Weights of a small transformer language model.
Size: 15 layers, width 160, MLP 640 tanh GELU, vocabulary 16384.
Training: a variant of Muon for these matrices, 153M tokens, 13199 steps.
MLP neurons of a small language model. Each row is named by its layer, matrix (down: output weights) and neuron, and shows model dimensions 64-159. Each number is 128 + 32 x the weight over its row's rms, rounded and kept within 0 to 255. Numbers have three digits each.
After each neuron's rows, "fires before" lists the tokens most often just after its 100 highest values on Wikipedia text that the model never trained on.

L10.down555:130170125130094126177151183093176147111152099061140084125060077159134144153165091108118114086096065105134128144099132138097164101107110107147080114146188115111099085125095190119090143197119212157162099105145162116153156089137111124095137128114076109134100129068122128099117131070134159144
fires before: " ", " %", "+", "|", " Goals"

L10.down362:071159090121150121129133135119091177071143143129150094044155210168147183161164107127143160162125149180136148099102172106143118168116114122149107062078065162097162133148122070125115142117153148167181083136167085137054181166072118075106126127094090156130101131164100146128082162107104175136
fires before: "0", "5", "6", "7", "2", "9"

L11.down178:133049145149157068128113138225105081106178081130142113087102137134164134154151073102170133112205076082146133074092123144145183055152115149074132122115191108164107106114120124106135125168157097157152118112139157119151086136092107109096112121129176098143089198119136094122132110092107111143
fires before: "0", "2", " |\n", "1", "4", "9"

L5.down213:109122136088093132049207095116133179115137127154147174120097172115211127076081116110161152153129148217163129108110167131087119144157110094140134181130147158059160129202123161113143099125099133130117095115178086087179092156145133189106189120124131150132140058135163173098155147108153093102
fires before: " that", ":", " to", " the", " he", " \""

L11.down199:149140221145117121132130108160163105105101107101096092154119169075161135157149084136191117125145115132211131062112137121176098078099170161046100116153087129212104110123117115134097176165150118089126155125086134194101151110134097134129173129112153099082067147136132132107050155126154113171
fires before: "0", "7", "9", "3", "2"

L10.down632:163126114137097099157107070167139100129085137188201138154151159118124126126146085194104125129137133104119121148107158158150120072122141103140110141138104087103128109148086116077119079148190158133085136191106157123145120124183155108166140151064172089161097135141172195142124140106108181141
fires before: "\n", ")", "==\n", " |\n", ":", "==\n\n"

L11.down282:083153140128129137148200127101120110098118127085147161183103140144148173115144143085089095137138122165121136121148103121104142068116202108091140150207186158150127204147094167187109106065102145106197146144156136130118145132149178105120051119088098142143074152214112163140090085116106118120
fires before: "1", "2", " ", "5", "3"

L5.down146:139176138121111117127094148145123146152080100127135099153105116122129118083071102159168080142142164142135186125161123113118067128106164065139160175183132139147164152110126147094099080062166114127075108062092151109121162127183143128135174144159070178108166140145156174101155142100042203155
fires before: "%", ")", " ("

L4.down205:147113155151126105093093136111143129139075146169134125098133180079138108176112159124083128140119199131177158106140144125129121084156197109051168127108098130118140089119105170105108107140174181139127153092150131083178106126128102106076167135152179116120158163158140137100123120135122130117
fires before: " "

L6.down159:127145188143108133101153136150191157103050101087144108148118141135169135151153164159154098122091096093144112156080197077120132155130095159111121126107129206135134112122119146199115113129091107149109122108141119087061131144098150190101122167092080119088182100057157137149127139205099123104
fires before: ".", "7", "2", "5", "6", "1"

L6.down329:122062143115155170087136147157124124163140122135122101117156087121167124091136108124115139187146089105140145119093163174161123121133084080115110110157126183101079165135191114141174112145158135140101112090146118081104182187128171117164109151144182138117168117153167150151110112172109129178
fires before: "0", "5", "3", "4", "1", "2"

L7.down365:180082127167122098062108156088139078114133171171122087162122140060124077130163155150112090076097202191118135149143140071061227141145139121115107122149145135127134133132145131165138147138083144126152140083119151110114152072111155091072130158118196030122136109113172081158167116096130091124
fires before: " ", "|"

L7.down332:147165143139122105134100101108125150171136114136172122130124109121115169148097072077135118108162137049134140113103109140162099104023163150170132184139110068146122097100073088117164143170079140136074086092165140074147146098086082117179096171091170179137103091135122161152157143173141094133
fires before: "1", "2", "3", "5", " "

L11.down558:141090087084165118126102120103126116176098120112129111157129097111137159068155078078145151108177153089080163093149168169148107164007125136111143140132143115111150161129096146118120137110113108101119101089165111123168132120101109122152132158070112131141112098142157133087160206097150124135
fires before: "2", "1", "3", "6", "5"

L8.down542:169104164101114173117138147114127139155106145057131144112147091166127168091140119175152119167117111205130186082034118051174050144124129105114124150152108171150129110139114138151138104110121123109085176127140152127096125200138150087102142117155119170166140062141118103131068157146057077125
fires before: "1", "0", "2"

L6.down606:156089130102138077096175145199142135171106096155136116106063110142118196166177164119121129117109115112086114171103134191157142106080165192174088132108111135181110118119168088151154095122119122129141166114115158131135129138231066134128078050124188087103083129192103126141135138124113090141
fires before: "2", "1", " ", "3"

L11.down629:160152150178103127131089116141142134115200163170155152187131118132056148134122143189132203159129104122157090191131152100085086069094180091177153105118046153132148165106128111066150115098103100148148124125138118142146171066189084108121102163095136177164152101181117094133088108161126143128
fires before: "–", " (", " ", " Suzuki"

L4.down406:134134137119144100104136138116111134190143084143177060205152110151148162119125110121172174111118056114133189166096164119120103142108064180132081105174127107116121191081121092098124151178108177136069095102113120085163189108101081104162153099088124150144188130133163143157175140107075131150
fires before: " |", " |\n", " Goals", " —\n", " "

L3.down167:152083083116121120137174033143060148157117151177163145118091056110079072142118157125151180141105124141138135107102121072150145156127155149143151110117097114187053150118140097110122085115103104161088121169062130104148151190146157146177161151096128132108128152083122115107100101093178088184
fires before: " |", "=", "\n", " |\n"

L3.down539:142120191099097128114119153178103100102112100182132111159130155072137108170136115174063128105136185167206124108132153141110123121153158067094079105065150134088167151128100130130142128095165187109147123060121153124113092132099087123068131142175145126139124216105129108146135120136121157082
fires before: " "

L11.down103:125161123123105119096106110110118179152134104059121198140118152186167136126131122123131173125165143139135115121103103092077138105113182079176123132119106082112146144156133149169119043095095138129134153145118067153064130108121103178159155107144131155075122094169061121165108150127041150135
fires before: "0", "8", "9", "1", " of", " "

L11.down604:135110118142178115092140137100106101116139144176076099125117147130084148134158168087118107164183164148169117085161148090078172100191214151187139133156155189071115189121173105145185129125120149135111093133154155131112134152159153109169077094119106106124079102164101175107126139147144120085
fires before: " ", " |", " number"

L8.down327:096134121066072132092088129110096094150076106146074120116159105108104130132198141129130130146000151104162150132134117155168146092127052130119101151069134127121115144207130131144168128127121112131144132109152165131122100132144098068146187115092132111153122141111153107146129142071152166146
fires before: "==", "The", "In", "==="

L8.down328:147094109083152145159142125173126075101134117091183164118169190196137131173147153159096127113132140064199159096115112059179128175091144173122151075111127125165182141117146117153152104050153125107078094140084093127115143140102152141164178086153089158103111132125153106133100132158133195153
fires before: "-", "1", "2", "9"

L11.down49:112094098119176163149121127065085153161176107201096103137079111165147122110128122159105054165083100127092133077143155127065132121127104127183132083155142155167102160100137158133117065112135133146073104126111118131125095084113084121137068158157145149143160144118179086176122135083096131093
fires before: "2", "1"

L3.down154:104097144145129107061100183118159136159162098184087131138069114198163127124145196148169121123107174142072141135070136139092096129140171099154145110087094142168108115133172130154122094131081120115094149144100135173117117084117072097153142131141115101178142144102086161180108107119098099177
fires before: "9", "7", "8", "5", "6", "4"

L4.down611:081102101095112104133198139186142085117103117122102068162139101093132139095097168207110136128179085138175164165160131161117049182161122149109134157159144118160111158115119210128098133082150110084091212116145093114157110130148129179145154133155115175080114100121124147132101142155128173155
fires before: " |", " hold", "\n", " Democrats", " |\n"

L11.down152:136170123101131097133168157141148109135123182089155170115160151145129120123097146140132170108000111146094095110150108117070099064087133063107134099175142166149166119114152131133153149110090081144147076139174091126141185107088042168168142132161151123174142096150132105107117043137139161092
fires before: ".", ",", " and", " in", "'s", ".\n\n"

L11.down510:141150104151068176104116123121157112119140104114106142123089080154069106198174166134140176124126103113138088163133135119087115116100161106137065142145081156172106156151153150121109076164056199149148122114171126134100134141080062149105168035106153126153099093118125113127157105143156139095
fires before: "5", "6", "4", "9", "7", "1"

L5.down21:110130114177072124016129156150141134162103127200029031159166127104135102122125133148130157142065134109164127086137138098126129097106114108083087106108082124120114158140169176159166145096104107172189093105125133134070106153144113130113189126168158133089175189094140072158129144157140101108
fires before: " ", " −", " +"

L10.down620:146118092142099114167162104163132111170092171151137144119092087181185112154130148112138144148170104145082155131094128089072112167129146102147094101097170126123085140083167155161168181087096117149104090152088103104080070049186124179089123128121104151110098102104169140141120111166167112114
fires before: " ", "1", "2", "3", "4"

L10.down556:155140165140159117100072181127116163140152140084099142122128101158110099101078145110127129104135123132125149064183112154138131142050129178114137112117120138173129103131161176138089142136110157087056174075115142118163165119082170163089144117154111144174127110167146181140178142134098039102
fires before: ".", "′", " |", ")", "″N"

L11.down154:135123112058114137202122135194120154119104155105115116086118119112088133161080128121144065118114145067156166130187114116143093139125136109133114148100140135110115129160133140162139147089163101183071221109158084130145137164110181085095093095185173083128120151084139136149174075091098194154
fires before: " |", " \"", "."

L10.down261:109112086066127157067084160105137072129064141137112125103138129076110143102132114183150155127035177095190150110199169122158110130108034172122158113121121158149150113145132121142165133120157138177113144108132108146116079120136107094187126112100134097121158121114141107088098104048157141109
fires before: "==", "In", "The", "==="

L10.down291:174188070150061111120103096093124125155131173101156099134181129092090088135109124137111140080143178149105148056190133124108118083116171115136092106081167127086144138172113091178156159113113126148103116127096112170144141089124099165112121163140115153164140203107150108135112116160126106168
fires before: ")", "–"

L11.down593:151148163136141147141123159121127161104130163146120119080123098059150094106078153142100084174132182104092123043149169138202119174177153081164112131122098099114093093098039159137126105127156035074119120132138122130168104144109110129190149165145163144087141147132159114164076168120118180159
fires before: "9", "1", "8", "2", "7", "3"

L11.down549:107142144164149148126106124163101130096119134100188112086115135092159083161167102111102099077172125133109145105156149072144097073183153184104096162125183107136095144129160142127166141152112072121114137112093110133146156109122180190174122156126159157157122096098107124145131158096081157120
fires before: "0", "1", "8", "2"

L11.down123:110076089143144106149115163096091131130186181130122206080077152086093100161127124098138136116184113133088114067156126157088136110104167135085136081132105165139137054170106112088098116164095123160106113184066092097173116102154125130130090126108185147165151162143117162137099157173175130141
fires before: ")", ".", " |", "2", "5", "7"

L6.down326:146127142109116099131078062133115112103109093133130130057063087162086171068151114116124119194170169125090130184118076082137154078172171110163127160183134121081146136161052091137136132166157085073178131115148178103127125167157063178099149149118098161118107104141123154115118135158132139143
fires before: " ", ",", ".", " and", "4", "7"

L10.down428:051061125105099105080168110089136101117153155141131106120098145124115115178132116130114116169104129153134124138121099190121127118120157133060182111167102119140154168165063122189139164111087149146136127130125160170169092106105155113198118166055111126124098121047160129085113096133130137131
fires before: " ", "-"

L10.down278:110138110132156154105102095105170165119138117110178096117117145148144152114131089130191118101116160127169086073124160105170100189080184087117128099150119132138137095173188104169126167147095134147182094129138130189071130117118139125145102136103049076149111147105139137153099099112079147139
fires before: "9", "5", "2", "1", "4", "0"

L11.down407:162122126140164095108077173141142131156124131135131175166106139165114093150140102105094152049140145123110141105170172103098140122098091195066112142126178125126132097111192161146122193157093161161144120068151064176132125131123081093126133154125150096136088103175137127069114127108150106146
fires before: ",", ".", " in", ".\n\n"

L4.down11:148143091113098110145129111115126141119126165148089098178172134140175158098093168156090096132132100146156157196129172160181135135137127132072082180133139089122136106143143087142147118102114120145129175034131086185167107134135097157159180084136167108185116135079132174172139092118144126145
fires before: " |", " |\n", ".", " of", ":"

L4.down414:141131153137127132097094143173150086146136122138119107120137125072176092093146197106150110143092172151104138095091099067119161139164161113170143060136104100130109121049137142144117101118109111151129102058154153101127150111115101128135120164145141177144145128070144099149167213153139157082
fires before: " ", " Turnout"

L10.down494:189138166114080150164192111136114162143090151214076108094186088108096172099143087142149128179097202088085116131158127154170159152169061170104125126107112153096159141154144124102124098147117124128185102118186103108128068132120125064084133123125147162107138074141112126123083132095111126125
fires before: "==", "The", "===", "In"

L5.down13:113134118128126079133097130101107188105122091148148155117101153197110146096147163125120154129195119097052169109191148093143179089106117126138153153172107131157119177154144148165159066130129095136093122142127122157104152157156142139172085143106126192136165144162109154143179145096137162157
fires before: "1", "2", " |", " e", " t"